config.toml
decay_fraction = 0.782
max_seq_len = 1024
doc_mask = true
dataset = "wikipedia_en"
MLP neurons of a small language model. Each row is named by its layer, matrix (down: output weights) and neuron, and shows model dimensions 0-255. Each number is 128 + 32 x the weight over its row's rms, rounded and kept within 0 to 255. Numbers have three digits each.
After each neuron's rows, "fires before" lists the tokens most often just after its 100 highest values on Wikipedia text that the model never trained on. A number after a token or word is its count.

L11.down165:150157124132128183106174161143129157117048180126140161106132095098086140182100140173127097108105158109093100123171170125135130130135070121138092139085166140112121162124141124153113080135147138128154135044143173185113112148149131140124153122101131131198137098071127100131094152165088144087141111137061078078255097110093115092159143163158114104067141103000162126098108154128088136138188134134128130098098126132099095118080162180114161162124147103181207138145129162160111119133163071145089188098153108087133119177198080105126122116164139119102159131168112101103067149125084112101195095139110136098161167124123150050086134123103113115102144108139119090091153102169122121120152136144166108144122128125143111123123170146133098091116152122186200148120152138118126152117152131
fires before: "J" 28, "A" 16, "eb" 6

L5.down988:192118101138130121123162143121107154147167115133133155112110114118069195113083124076081106114141111168029130127090129100109114158090132136131128118150106149140063120130146155128085127172157105162114130132110117060134141127101130161172145102176169131140118184154129164148162131130130098067117137126082123206198148092092124101180166144145138096132092139184119112166111117130133103159138100141217104091146204141121158120143169163126117096065122189149113115107205172159127146094135095097112090149097058117135158061114095191145142134158196089120142152093127096157131109163110105116079084092101116151154165117103188097121111163160158094079181117140127160062169159140146099142114084097083166043118120120145078152102145130139165155146140125125175124160128096155165056115091176
fires before: "ed " 14, ", " 13, "s " 7, ". " 6, "ly " 5, "." 5

L5.down26:180094111128109103126124106129142104163135131127196140131132126073117155122197146107137123125122118148078105191124094101120068097159131071137133100124136139161156131075136141089140105209141134144129120098141125082167108161099151071130134168198137201097133135109147126128095147095075174083114088122104180148101115123139124132162133170097118143100150089137147164125066118191062086113132130137135063159146132118064122144117187130102055120168102137150112112139119149157063148188087127150224163103209144104124140076150101134116113091132165151081177133080140202102110128180187140142113167184164111109072110099043168120136152155096145160129124115148069161101115145136150145091135130129073116132137128084106147077094159123162182142107076128135119167129079150076117075157130132
fires before: "| " 22, "|" 20, "4" 5, "1" 4, "6" 4

L7.down576:075140171173082109150126136122121199157137125111173121106190105135168128093156135160184137127112169125113145116126141171160131177094118119134172183088130133118107139140129149136145104199089095054154158136080106118101099143125148111131133173128149110131092081152150169099112114130095115113120105189158131118120121114110149168063126140091136172128173100118188137108194134090158136159159177131108133101085117178131112077116055159063084157179134068151134124062140148090151169176123164101134082063089115127120148111209126078107100104148168071130149203087173080142084121102160142092094136157188126132137139121116089166149160148110131168108060129182129095122158141116134106096112110127130112141151123125053097122198144118149127102125100091092079225108117065135090129147079133
fires before: " " 19, "es " 13, "'" 10, "e " 9, "al" 6, "el" 5

L8.down385:126155114084132201117104133098112170121122075066137103145132135079173113148103120143189149173119183078182141145110107115052096110146168149112115124176161119169146137072255136132114117124129107153141125111152148134148103119114144112093178159152138127156114151147158093103088139133104109177130090130140134171172114095125128118122159138122161120132117119166083096102149072093111150134170130112147119116114080072112137126104104101137117117107116119099173066129095206113110112141134119113120092111099110202115079128140149131087127130143119173150130144142135124165167153149144060109124140136098252119153173116121159115121108157077132078068169130112097129134114172174137136121094166132142103119082153056097128144118073110117141169170159118133061164133184117105139070133100128
fires before: "==" 19, "The " 15, "== " 10, "d" 7

L7.down787:127116172160086149164177133153139137160156160082143172059154094117133062100082143151111122069126127132081158093162156136109121136168110170098144148103118117166102190142102137106153144152095049141167131136155180104086110098117155103160152099067120108232152180093103119186138130133139172104156093114156124156145135157091150141098109200151144150078191103121159209090124147123093118169107119093120105165144136130090111139131088145097113127128165081138125152128119091116140144133114126114125122213049121112079085142186090085094150112155103123131096163094084131131112169171155180127168135097136139110092126125153090070140102155178144142076119134096101215068160109129149115104105101132128063132170132074106180132098144162052146087156099164140126120116173113109123155182096164
fires before: "e " 38, "h " 15, "uary " 12, "i " 8, "h" 6

L3.down161:151130098183170150170111139124132137129149082093170140113111079108174187118098138117129075136109078141050167109124125110101102081083135201118158141090151115143108121114182131122116167148136121116096125131189130120116114131162163146013084113174106157143121155100119111143124159126100115127154130092079087147061158148118139115151133117038124055141114137081213103103016122148123103117148175118150148098131149139172217125133143109068097113137115163112108158133127185154144176118124161208107104154151126162144122143158077124123122154109106114168180144152152096168136102092105123130116184144072095126131119182153147102139152180167055160128095162111132145145185082095135095138131173133170092157149135121161108101120148121082176126102108130110099191169153122126074143091154108
fires before: "\n" 63, "|---|---" 13, "\n\n" 11

L11.down50:118112129134056120132159111115142133103065087150138206110130085141153103095178166162100097107126167138126104067178094077123089080107095123117159171154133130164135113124146188093115181066148107141170133088107079162147085131155156156178079127127098161144109148113096136127187127100124097182106152155170106071120093124092127118130123116068088109085117124107143151107102170147107140120108138170114123120126133144210159128144216136108065167167166109171130084163133134122102154131107122193125075171159076132110175134127102176128173172114182088144104123117144137092095099080181116106115173091112126109146133146086154153154133127150076164073094091163115149092184086092114183159073131158144172147108115128226130105094087165103132109158078120073106185137125152113087173134142109
fires before: "y " 16, "ity " 11, "e " 9, "y" 7, "is" 5, "s " 5

L10.down396:106132122147084052141133099098089186152072149092151152105150134156091166149120114161172099104133168090161114081127101140156124146121147176092164144088170132133144142120158136110105163077139135099132119140129149124161081071126137127109101116232164160122072153113133189176080155077137113141123121164101131101156106132119130142125067122173149122056167099038120118146147146155164084126157134123153179169126059149138132134147120142132148131130181177145140152129113139117107113100156091085183131110088089103104163135123254123160140160151118135141182199027080189066079064068116156092127164052123146107158149113140112117199111156105108076129104154133119129120153103147143124116133128082142116096109094150070098148108140119126135147141088109128106164151179131154164145120130135
fires before: "an " 17, "r" 11, " " 10, "is" 7, "k" 6, "m" 6

L7.down815:106173097196111139161196089105059160092111182126119095174134165108116109080146127123077166146087172070172079145118137164148113128112125105153132165105105161158157154102181106117103046103114146182173145149117194129125178150114078053136183197106130176130119175091154081121124141132140120105110107179064045132096160110149143088115141164173109117120144115156121150167157103145099129165133134128142139170169131084140142152117069123135119187105125142114173114153105092102153117127167103073147122085150129125125094098170119100136129157145100153122095138171058127078109124122110153127151107104111158145136134139118165131157146146174152142147064070067206145149129127113150096092073158089117053148144090124141078110110110115115154154164168117115140134116119105140160131043063199
fires before: "ed " 20, "b" 10, "ec" 9, ": " 7, "y " 5, "al " 5

L3.down521:117100199160107162121156133135113093086121116051094164130120118084160138140093137159127117126139126132195068118156138133107108130121110141110127194143157149177120114128132092100096093134154040152113152109077109103134139128105111128190099079129152089126156134174107084132132143180135133171134127108180137087152160183146174142145096121057040090161137155091191146149053112108120075146128121138115116139118190131168165180125182087122080097166100104118130091076121143129135152091136135198137127109142147185115158149139080118133136073112138149175119097192108147158157129140106103124162106130080086099144106087223185059136081134098144112143081085150096143140070131146199097171162158113156114128096140160133165139144148147124160125128073169174054092117130078141130114129069120
fires before: "\n" 14, "1" 11, "2" 9, "\n\n" 8, "0 " 7, "0" 6

L10.down475:136096120058082147108092167168148150107103146118109130130141185190191181153138132145122173039151115109150115098151106166157174164137154124108138096163103155141091123087090119107159068057183113102145132113129089156170196132167096182122144103133069131213115128147141102134074089137107103082104122115074102051132087180044118175078160117163113094125166161109084110174115198072128113128157133101150113148140173177102134130108152101112107148128148131190144136085140083088095133138112160132137119110185169122168150131150176080143034156133184140119092090112130097080138135127106092157162135149145133143119112132096104104102139151087094073085114090134085161145133099135168095140125191068135136153136130172137107172162132172124111133122128121134174144092113144099181143102103138
fires before: "an" 15, "ul" 11, "ug" 8, "J" 7, "pr" 6, "un" 6

L5.down337:140086082125136097132160129113165189137083164137124222140107111097128134130138157194162095131156117128086168127180120110159137067176156106092091119119102133165099084148135099116097121129060085150196174164135073112095131148128101175154105152129108088132127149141134084081158183133198171122069109087095135068128126134111113147174189135171189113089103154083141168155127132077088158140107128139162143128122115126182136068101128114076091082118162175087154093124174135121181069106089097125094124187114147096111096181131114130134141164097167095113137128124102124108140161223136120116100140143216137158122086138095083088043093101129107135163131089110132119163139100095141150134154063170157144151148131123130181131162133194124134134142173127157068156140131073097131120143093120
fires before: ", " 19, ". " 14, "a" 7, "." 6, "-" 5, "an " 4

L10.down563:126145090089121104121152225146100127096103132106049137075170107117102085069152118140156153145069130136137122183158147107119142103158112080091129150135134136125111111109121113065167115119128084101119127109100108123078140132192186118138089173177102111131121213124144127110074114140159121126160133149105131196126136097150075073159118164146130127108038148136112125125088090170081151150103089178171120137078129171153117105122104097101111153181151146165144095087103172037122098157124139181126174168183106134090107150140094147161183153168168138161142136101152140177088161180135161124152125175141129158090104170109076153103137152061139097108148119134159099110088092125162138102134178082097098120102141176114118121129128188137086163163160132089117077075194132079100142132189168
fires before: "==" 17, "\" " 14, "\"" 6, ")" 6, "===" 5, "y " 4

L8.down282:097151107175128163141161150074129129092130143131101136132093107099094140168102141117151155092124106112121088136107121184121129100084148158112087122106066135077165111118162093120183150135109111160075083140117120083160165132131141159098105099097106143125075163074144139164113109136111128151162134123149105101175072132174147192125124138089155096145117151162131169150138129074114115114108078101136157143108075113151142097147156101103080071098137161129130157158109070112171103079078106138093091165119149099177149126101227116151133083173132124125113166174082218113167156150132223130091195186086150066117066091132137156101179152129130132143084163145123188145204174098125153123104166129140112132147073174116183091105110136182096095155117161161099149166174111083170146188125092
fires before: "\n\n" 25, "s " 23, ", " 8, " " 5, ". " 5, "ed " 4

L8.down927:099124151169119188120186173058138082129146081166139133120107080137109117099093121145136118134095204208138129189125111141151134107134112124170149141176069167105130122083147113098158151128102071105084157174132137061175130140110086129121138097174117183075109133076148090143114095115167132067119128108124126174175130117113124121231166131143180155116149124122145128131127067140087119217138162117132113103141116109095149088128160126096092067142142142122112066171076161144115113134129144115096111145173106131114189153118192074125126124144138128178097171152123139095101103166125119081106120163129165101152117119192155117114069202153117100107119130184065133155127185121069136098123138090101114119065101124170142139111117143140075168141098115139072171092157084170106175183165134
fires before: "\n\n" 35, "s " 10, "f" 7, "ed " 6, ". " 6, "\" " 5

L5.down315:125118167139181127111149141085133114140111098135139091102123087161152154127086112147139081108089154056112166105138159078127173149102125160141111126134145112083180121096126179123123157121038118118111204115209104158179144144189159116113156137067147114133066144077114126181125202155087100156142086144112089063167084203158132110098142130114145081137108176111091109125137080077118124144135171110150133179164099107094167145113129171091170157074116139101101134138115178127161123167096137139074119173103115190180057195177091123101141108123124158130169108131099151160132114106077175161177204108087168112162147130132163120107143141112106109068132146114153187119123126138109150117109146141125114150124071162181153141054140079142136153133098050091118143172128131107142078150117120
fires before: "- " 47, "\n\n" 16, "\n" 11, ". " 4, "." 4

L7.down779:119128124146219174117176103165135087128130157092164126116070147130137062150093123141155141158093151104127163088105176106106154100114116126152134146121182147102187128121125150167084157156107115130117153113147134130081136141128094116148125114130174140153125155089090120133098110108116086144096084093177091101189166182107127158100118133130174139122190101086155119157189115200091125081123234180176104105112130138141172140113142101121119151144067133119112143097137210155108159068170107106097114126077137122142162181129082127061095118137157135141085111069123082121146096096118092120152110103125148078162154171165113053077138104135083063130141172181144169089171126124088132140188115086141165149092104130182151130033200088124095138120114159135137136156121121138124085145140186
fires before: "\n" 62, "\n\n" 35

L11.down825:118124112106167134114115153144155088089084158136132144052151124124117115104178178107145083111102107143148145134150144160155090191160126165167099179131122209146157120145130166075099051104116109140155137137111186176114155133114149145110133115079115192205100094160066188127124139147099065138150136184113072129138142098105092178142153171129129098069097147093172155146154118166190127128169102125162108117090177160127064102099095099148109152109142136115197074099091150130121112088118141135109123079133111147118128118188187113135170143098161129161113097125121150168164146133130133105122144163089046111124157121133153124126149081123096127141145111110079106093155202165128173096129141105150096025104147089142144040113142133147126147127071092171106149178131107044123070105146123
fires before: "c" 19, "ay " 17, "ember " 7, "ed" 5, "to " 5, "A" 5

L5.down717:203112112122174164148042121071169108133078107091156198114076172071169134107124097080120089109157097188152128094103160053093154127151127134094136127163148120074124145099038094117159124142136162146135153165109094091160092133127097153146208128096128150087181211074149071101084143204153135119053155103119126092174154112178143172125123190094133125133116158181136146122118103148082165140094110139160156154080150076110153090147141138109097069106104179145144176130119167099111160167102134161116099146141141123147131153102118090121165148052196140149173149101102110139149122117133109103049100140137117161141147148150122135089133069119120120145104160149133122108114135156137174088130104160150164117150138176139131172114148119143162147105162137138128133047128142083110097113076116
fires before: "\n\n" 52, "\n" 21, ". " 8, ", " 7, "." 6

L7.down331:142092133140131172108147151144125149151101098126081088132127118162120072155111112132065097201123185088149189172108064128111121189129158129133152111140176183191181122122255127093117127127110161143142100157164187152116143107111166154133133097202148199151087192136181124131099124094143101161140142068148093146141096128088122105159139095114104123136156095148132154109170114107134093123134211138170138068113065155087129126131126132107100106110109116095182139100107168147149146049132142158093070104135139142090122138167102092101116185100108159124079089059158129098140122143113129100130150118128149077129144128103192098138167171115079090076114149147127085163085111110119111115090122123104103122100097126134124158153143117139162156140126052129063167126183149171140084169145129
fires before: "The " 25, "He " 13, "A" 7, "T" 7, "In " 6, "H" 6

L7.down354:134173159089152198150156079153140127145108136142093155154144095113139095148109133184132132174202140118166138127117126083191174129120145118120100080127118203169113111147174114167090162161043197123116104086185099162138147144072074077133128116096076107070045162128153085086139180152128180158156094107120124083132110102120194131114136156133135145139115114098105132137082094108138160219109111115118080185096116106116123127137099167117114167145125130157111042130117192187105135156141128064131119159081168110121165212078101116105124100141181117152156101091131112153157152105132147113118143117186161183109157122138108153091121074189104084114107092129131118135114130081137125091135110114109070140156101107123139107124077191138121130129141123178110155140099117056145177117129165
fires before: ", " 18, ". " 11, "." 9, "\n" 8, ")" 7

L8.down868:144068143136100070149161172151143129156109133154146121117157182159102132075148144112137127136111150104128181100094087163165116087184187091117109154138093137098122136135110097186135162116125114172161154101174130092129144118174143061155151146068175134089112079147067141138121109089206068149156124142113120152113114164126044086143134079117111144161083143135079169091162089144101167136135119135097128132136180076142116173093136173147152141179130121118121137111108145127244083116124180117137133088197107106113125141136102085163145092133191120125125180141075128133089119109065090162142098095145107148077105119115093128123130094190083126144066170138177189110117113133115153178117105144104039118201073156153136063177073110139147117129155115165119141124131114161154158128118090
fires before: "b" 26, "v" 12, "is" 5, "al " 4, "l" 4, "anc" 4

L5.down903:174107134101161120144106148105159053124122061175164137150114143196125120119119134115187095177072132108085101122095117148128158134152137143087094165146114156039100122102156140118165094104087120094096167156121116172137108103150105111117128075106069112115138138154090128101203076132128083136128089078090134091157123151076147139104099104092127104102162100131149148124078098166140081127150161165140134134073105133114097111114109094124146115067123205133077118125168149096146155127131200148098139145135040188151104193162157149175119137133126107101112084125112131120116131198109175138183197155124170115194134150174116131087128167149116137093149210154175121145088059137125156123152135074123119153070113090163097106133168142177107178099159102131133137173119166133125094188174181
fires before: "\n\n" 86, "\n" 7

L8.down727:078141109122140164083169152198091126141151164096168163116117136127160172083184158108079179111155120100120103149106142116078174129152153131063124078127127127146067147099131116149141154175146131129105119114121144108136114114119152098174105108167064125111141136151097084132084063096139161110163095171150109128119102181160095059088123124110132183145116143211165093144142120129138154151132183124110116122145113172069144135182084169168142086158095122179107140117090111034091170172090133078097180132097160128141114155118012143151111122129153139158175105077138129125122120134067158121153117125172137171120158112144144092113179093115058140125138060151105154118161096188170079116176207157087094115131129144100141073108133111118080120131112137168144131060125132174132125105087146
fires before: "en " 35, "ed " 11, "n" 7, "on " 5, "g" 4

L11.down848:112163134118129127172103180103136099169124185153077132103155178122038161119117167120137158089125138096147138151102115138067124141116078152150095105129164149099165050140150122146165085133145161143140143172118140184131098125137146097080116101096122134145157071150138130114125140146126115144138154136118100099192101095120166088156110032122120187148095088137159146171096146130160109142148098077143069113115128122121097104137097127132185103128099082111176057119171085132120128044170143154215139108123115156091106105119104068149160149094167079144149157069121086171172092157128114138102172085102086164137105123188164146123209104142147189164105164099155185098159126164125134148122171102075156153112084098159049164112116123217160105159126136144153135103100116137121099075135138
fires before: "e " 34, "os" 12, "w" 7, "ad " 6, "y " 6, "oug" 6

L10.down205:084124161137079147139168113094114110176135096108117105127143122088121127158093063124109133142094125085126137107139134173148122188152154106115120090105099163152129168170196175142087142157120125121088114138128126083131171065147123172129131158089117104163114114130134133134184149149150151153160119159213138147143093049147162130143135128146145127119082149137117130108135159131139082089059148123122148151175000162191079099156142109131084113105132144154117146120085099133121121165134140057157114142124130067138127125128154161101140113118111127154131142134122138117105136100167160086143152172160242111174107113130119143182132148114087048143178168126146137176141113098140163135102138095086080158126082122107156188096152091185108140155143075134022189086177130057119133143116151
fires before: "- " 44, "===" 9, "== " 5, "==" 5, "G" 4

L7.down405:134140120187147130118132172124111117132117090121139106125141129167112124111127131092088129110100114071148082138165144129168147126090088193161059172126122078145130147132114132165126154135099037098103145125154134133128165110149100158137155097143099146230119177150141131125113159117114054139214056130164094102133098086104140084171118157109163131108107147111146060119184163140150102144116210104070114160129174108123132094126092156137138161172160119151096088118163148167117106133120172132151107148098092136192057120152157160119124179086088154147145156101108119137141130207163145098170158072123116120178089070127110152083111148131084134065169135082162140137122114151140172167090181141100144110121157119155126082064133121132039120111171069086085181170126106161139092119103185
fires before: "\n\n" 72, "." 4

L11.down93:157155103137146106170151085140160116101135097129120134077120078120092147091185150139102117069127138134100134106109162128150127121128078141143205200092125165109120101084119199126140114164095096090112108134174131154127128107130159105098117112203169124165135056106136139187130106166128101121179133140110118112172119130118160145120032142157199181062180107138162176098153172125118094083132202086100079144099113154112098105206146151154160126166095097148138096135177138104128161095114134149120150074086120186136138112144162128105125085104122120110128128056109166106083164120175130051133128114127090136089160082125136155132127161093110141149151156150147107163048150133116162109178170120098155164106120114138138114146122099115064122157121127170094170212149095071090103056124073
fires before: " " 27, "ul" 23, "le " 7

L5.down34:072143128179130154124130163098096118143166058101125096128122123192125092130124124126170125128164090132119151102131070108154155116082136138116131098135137108151106108156094165170117151065082100173138170128150158175134135099077102152114182154051150133102082172108156177185112125123164138174101152094115117187141158119188139147131147059165128026146116131098115174140121128106130155156133146091097160109155101161121115118127118182130131089175156113148130079070144138189150155136138095121096176154071141115102143145191123115079116133192118084099111159094126119137133126152033153124099109091108163076117099193064094126111109159183044142159122145128122092095211119116027146180146099099159146132135139143102124140147144163152105139138091143107147119077157085125147173144080099
fires before: ", " 27, ". " 17, "." 11, "\n" 8, "ly " 6, ")" 6

L8.down185:134139093102099118121100087156100149167095207143067139119155173176098117151151158076114108060113212184137120171123102151161112145121120116178126131106129165129073104120217100141154099121079147151115091124104124142124152108103099134154136159106163181100108153110119117118115100157187142131143109111151076156122104158111076210155109098123106128138129160099136158142197128137121124130126136105110187079143123130117085212092129206110197164135143120147192084116109156166137092099138169097125144104158165164093121191161124118034136065119139169165119136146095124064117150127085121153170119170128108101085140139177126086086177082140116151215162134099127150136102100121102108109156081152095164087156171127135061112139129144094104097089069160085132146128105119111163128084146103
fires before: "b" 25, "s" 7, "ing " 5, "v" 5, "le " 4, "it" 4

L10.down203:089136122080131131145107141119086117143120059090143084125150088135150109093151134185118087151104112101155144089099106088112125170172140152196133123093181138128143153169140144122129110137165109123123138107107091101126131122132093120101090168154163138174199154121120120100153125127190105100131143115148118126100118110113119176147115111081129110127178046109202094120129076087124144186134163112190120146138135119094130090104116110149136131067133137131087124153073154165094149166178157155079160115172074177156155167145113068137119053124071166123131109094131111049134118178107113111135208161134191154151125103105182149115146149153097082168128112121157089167122084090077170195120201089166090163135147126137157152137141167068119152149153080159095086149205112123063204099103104
fires before: "ar" 23, "ang" 8, "ann" 7, "il" 7, "r" 6

L8.down935:149089114166063175179176150139142113092111087113125157140092145130167037147141116118154195106143131031097136077106151089152134153058117163117123137116089200139096151133105108116102150132090102154135121084105148135118104146140096095127108165086143130144110149117103069113125144122144134131180157159122148147166125138102097073176120146105069146153176134067131105129132093105166123189079179145110154135112133165074135095128105140084131149154188100191161154110110090098142175166096119130106153184131123159123132141183087129158139073183113113147102155133159107188098147128157101152121112086121128123105174149028075182157202108180134137124052091157165118139141147094114159080057093122084137146151146122119170129122133137070147137176094161126123195168122155157096099119084131
fires before: "n " 22, "in" 13, "e " 11, "an " 10, "uary " 9, "n" 9

L10.down338:123144146124121154083103119134117146082156124120183127140060160148117110147144082125131092135119178108122128122127123131082124135132140146142145139100147103122124126157255111150151132127131141157119088141122162162132117151131129135152111115096099137105151144133135082098129084129141122126109153130125098096132154160139133142114098136163123102136136111092149110140149140114100122128107112159128156097106000088101135139144143129144173117127129170090133115156142119106126158120125095153113127159111138142145099119117255147170124119142136135138088134125069154150115146180133108134125106121131255119117125160139145093147114060135142127117129123163154115122146122139108174109134132108130109141094141157125089140129119155115117124142136116123112136124117131128137131131117129
fires before: "==" 18, "The " 16, "===" 12, "== " 11, "In " 5, "A" 5

L5.down739:069121124155108127099159145133117109123154104097172157152189079110154127123143088133143116115186081151093115122188148205087132122106083153149095135147142150120110179127133149141096113138109078071075106143163139104115073100149118080098141095085117128194072126201149122080124126106134121105141139059203174148128141158160127173113214111065143146132159146150127174119122136152107054193107106063123147170154126131076131123127094152171114080105163129126103108085074175069079060149121091148137179108091141078122065099135100126073159147156111127089143149127195112139107138175114116146171132130125145112147105134181145124110147195140125181207098077126125118132138075097153148123132113158120109164138142136084176137153155140081126098159130155190127124168102122179092105088080146
fires before: "ed " 22, "al " 10, ", " 9, ": " 6, ")" 4, "\n" 4

L5.down950:091100105170178150132148135140161141209143117109104118136195113156093077132133148133159137101113067190095124175181080145133157108127090124137132163142151101156131114105181137116156151120074053130137102134186124123114148139108145118091176082118137101171135141127135154202121107171130099142092141094180115079126128111103172206118190191127145093121164111146117150093168127076147083121131077097106120111188122114141094150124147139126161127128182116092177045126141120111075158094137162105122161044082156138103176084138158116070107100140097081137152118119157150166132124157118114131137112175085155141132155179151146115148040067127134077086085087139188113129124131135070106158110080112054105143188133075145170144187111142141113064109082132133147149149131102104142160107087151
fires before: ", " 44, "\n" 15, ") " 4, "8" 4, "–" 4

L8.down1007:127130104139111133183177120174098071165125097209125132093132137091089147089146155122114164101173082218089105114137182146191069076184090101109153125131111135152109161097159137122107167090083166139065110167141093144097175085098081161166141124155112115144071091139119128182156156223080097101150105097136130132157094103158132212111112114174121059091109163105064096119137124161140109078137155114200105155165115123149105102141120151109077110098131112142148111088113193151147163133114158154132134129072119160111133172099164149135096146204095139126141177134120149146060140142147126158117129113114120142123159152135058103139129183086095122103188158151146142116123156124098090121119119115120111144058164116080211141131113081184111151102115128134148131175133155150133102083088150
fires before: ", " 16, "al " 16, ". " 16, "." 8, ": " 6, "s " 6

L8.down654:126151127124152107147143142098119089146127130080126144119115172104120145108080131104168146185108118139116126161174140111118070090150148102154130114147073119080194115131196166099172113128134105129125110130104100132199097077149129163101100106086109166090137164177107120110145127079157144116150147064164177087197094103075107176142087108133096109120140124103127187058171104132160122153148157147142107097058086151163055088121090082099104094154170136104113116188138118124140160129096104168088137084199096117165149164128138138076112094102147155113134116113086122143211114154133117145134220151090204122183129117128101102118162141122170084090114086118149143136124132119160141158114114108108182147152160092236085168115150146082104105121155153153119108126163122095125175155231141
fires before: "\n\n" 56, " " 4, "the " 4, "\n" 4

L7.down477:100077147113118168141165180117070132130148106138125116105082073121121160144080149095114111104096125157110102159109137069158083164128125091140155068164124172201107111128142165095151098095089125089104116163150121114162177102184113141109171108165079124173095115125115133177171144097144112134186066114156098163110120120144101121098132084215124115140069137123139093116121138150155123080140165079150106165117090089157076102111040101155077152092140156099122097122142110126155156138118165137111172108147185147114121118143144156182144178138129106215119133174145067177115096136101139118088096145100081146205121157104142038120108174111109076120137146131138117171138151133144126173123105158153139109121132116144109199133087080124150116107119102132181197159157129187125049180066176
fires before: ", " 28, ". " 11, "ly " 11, "\n" 7, "." 4

L5.down705:121112107101082171120120076153115142237127088089149114144137118104124124125135127126050143158119122165083099211103059127152113135211090098140167107116099159200089172094091118159116108183112165132107107132109126082149134168095103099143180145178116174141114142161129174143111148098094166068126098155129177151170145122157123119178126157098159167073137189114145163106124112142119091156155113126143071171118096083113109174136168145118089150128098086195079127116118137149086129119134119095130127117146152094114133154119074147070101152136112120071139147135148099138131126132166138133104092154145108097093158014159125191145106167085066079126111117145058139138107152157173095155133140102113118087096172084131127097102140144094139153115168140217089199135085145133116135172126102
fires before: "| " 26, " " 11, "0 " 11, "; " 10, "|" 6

L5.down142:153056097165152128157175156128121103144135135135162160106087115198072160152102122111127108139147128185105101191096121136125133099131158154134090119140118097150120151123070148101138033122027149153190130205169160085116150105157099089112168161138123184145089143113141114168133140118179099101121121156149081159155093078164143142159155069129094069163118131126106141161117156153115128139118108102101094141104150150100140041122150109169156137113120159161122130067080126094139124135157099112107172150133147103102100094082162103097200167115099136147069130151104120149106165172094102144113061156153130174173194129144079115100137096094146093155180145087154106142178145176118137113117134150113173120118121159074134207093110147065107165127196092113171125145111159073097129168084172
fires before: ", " 26, "s " 18, ". " 13, "s" 11, "\n" 7, "." 7

L10.down214:131127135104130150114116125118132144101151117127155131123056151150139109151115085112130126134094163095113142132143118142090136152142143107139135112102166110130119118147255126111121133127136155146116105142127170141133134145160149110161118113119128124110136133126161103114126118130136131106105118117132136124138143148123117145104110125157147119116141109110144108140131134129109127135111111159136142129116000095125135113139118129145165120112154154100133119148120103108131152145100111152129127143130130137148109123123255149145128128112151126132100153104100140131101153157138110116119129128109255125123136133120139106133126090128142123118121121137164122125139105122116168114138134090132141150093150125123096148104154148110128125141132091138103135135149136109117116118125133
fires before: "==" 21, "== " 14, "The " 14, "===" 7, "In " 5

L8.down278:137133105131104158105069115114154176138112110104154146100121126096140144088132102150110130130121092130127111133139164068142185138169141159030111106172105089165112143102189087125126163145160170064135119140146096149145154127111074131181176145087087147131129111116162098153119115150074147091119127100092170105153152196156128144104184123082131140209108171173071131162142119136095163079135101074110129144136146227134170135151104043152104126154063077176166159095179119182098104108097131128164128129140079123119153110084106124171130105100093184123038161088137108081120141089072105139142178167102120145094149112086075121098117078097148144147128165125100167095126157164150158103149153136124139184185130120120177098184123155115147120184132102127134173083129076106182092165110123
fires before: "en " 25, "us " 15, "ed " 8, "es" 7, ": " 5, "n " 5

L8.down402:169099131105119164119121101079176114133163145139141144120081103117152113132115176096157101134184119095082163143157036122048139141128176192099124126118124085121158200171173123127092136059101171135082178163109106090159108107152190147194153171169133114119120140029180136119086153140164168097177066092136101102134076134120112118100160141138188134120108132135154140147146133130159130114171196072152091109087103182140074132100135163102122046130153141131143095126120146132146116101149121094143104113161155159148084142127147142085104137089138075170097157136147151103073137153172083071124175150110166117175141129150138074138118177104125141108127112094143150096150087158081112110075131151132114184099134119109161160127157139109150092130081121153037123136162068100091126194098131
fires before: "\n\n" 27, "e " 15, "h " 7, ", " 7, ". " 5, "." 4

L2.down152:157120125159130149165100127110159054100141158142127149125105125183132096178158131157147174094102124163139132116110135105127168120093134140103140141086128087134135125182185121180145171092117159118134088061169097155104115122123085086116129082186117126189121030111103100150099125137095153125138123117124094123061078132134178126135162124107156191088115065152161119106141135122173077124152125133150127127114137141115136167136084130139169141167127096138169178135058066177148097122161152180095146153156123128101107141124087113151139156100143108164087139077179107097144154103179085158057111023223154120114199148140123107182133094149120124181139074122145122077139143135115075076123118132117086136123122092130212129111164082145159048109180173120080155107102128086111135104165129
fires before: "| " 34, "- " 24, "==" 7

L10.down55:059180133162106182123110133116180133162143093129136108170172078091099112087135190095160140066163121107137116117086128167155191143151129109150076205177158101131138090133185066118094125150122154163134090136168079124156136143116093153075127120095134153169156135195168131131137128098124083173153151168143130053173103115152132140172127109170163112119106163066180137163057064148101102150104135134131083117060085134157075094145110149086081155164132115141110142183125110148144084112170068093136041130108128126146178044102150152112117158138121143143133146090134107128177166128143107160164113124141161151098155138130112107113122068127098138121101135167177151131103121136154140096123145148065132133133091084168178112067191135148123138134131160139108103095135121070091082052168132
fires before: "e " 23, "al" 10, "'" 7, "i" 6, "er " 6

L2.down1023:152160150190161147155094134081132094147107121129146161131097091149109132154182137149133127142126106143121137099132119132102127119109124127115154141109144074166160067170144144158149130118105201144131117113147115130098108122119092135098097047142080105178115064119100110149086137113105148143162136133125046161110078155159149133127187118054158142080145051149139112115135171172158115152121181123155115138199084135067122172148106142087176118142143106126141152142048109120117091114210127138133110136152141121118136121101093120130137149132137119143093101059189104083151108159113116122085113059176155140045183110151126098217099130079069173186090108124120122120165131120123123073152151114096103119133122063129237148098118088179212082133145139128099168120124137123095176113148180
fires before: "- " 28, "| " 26, "B" 5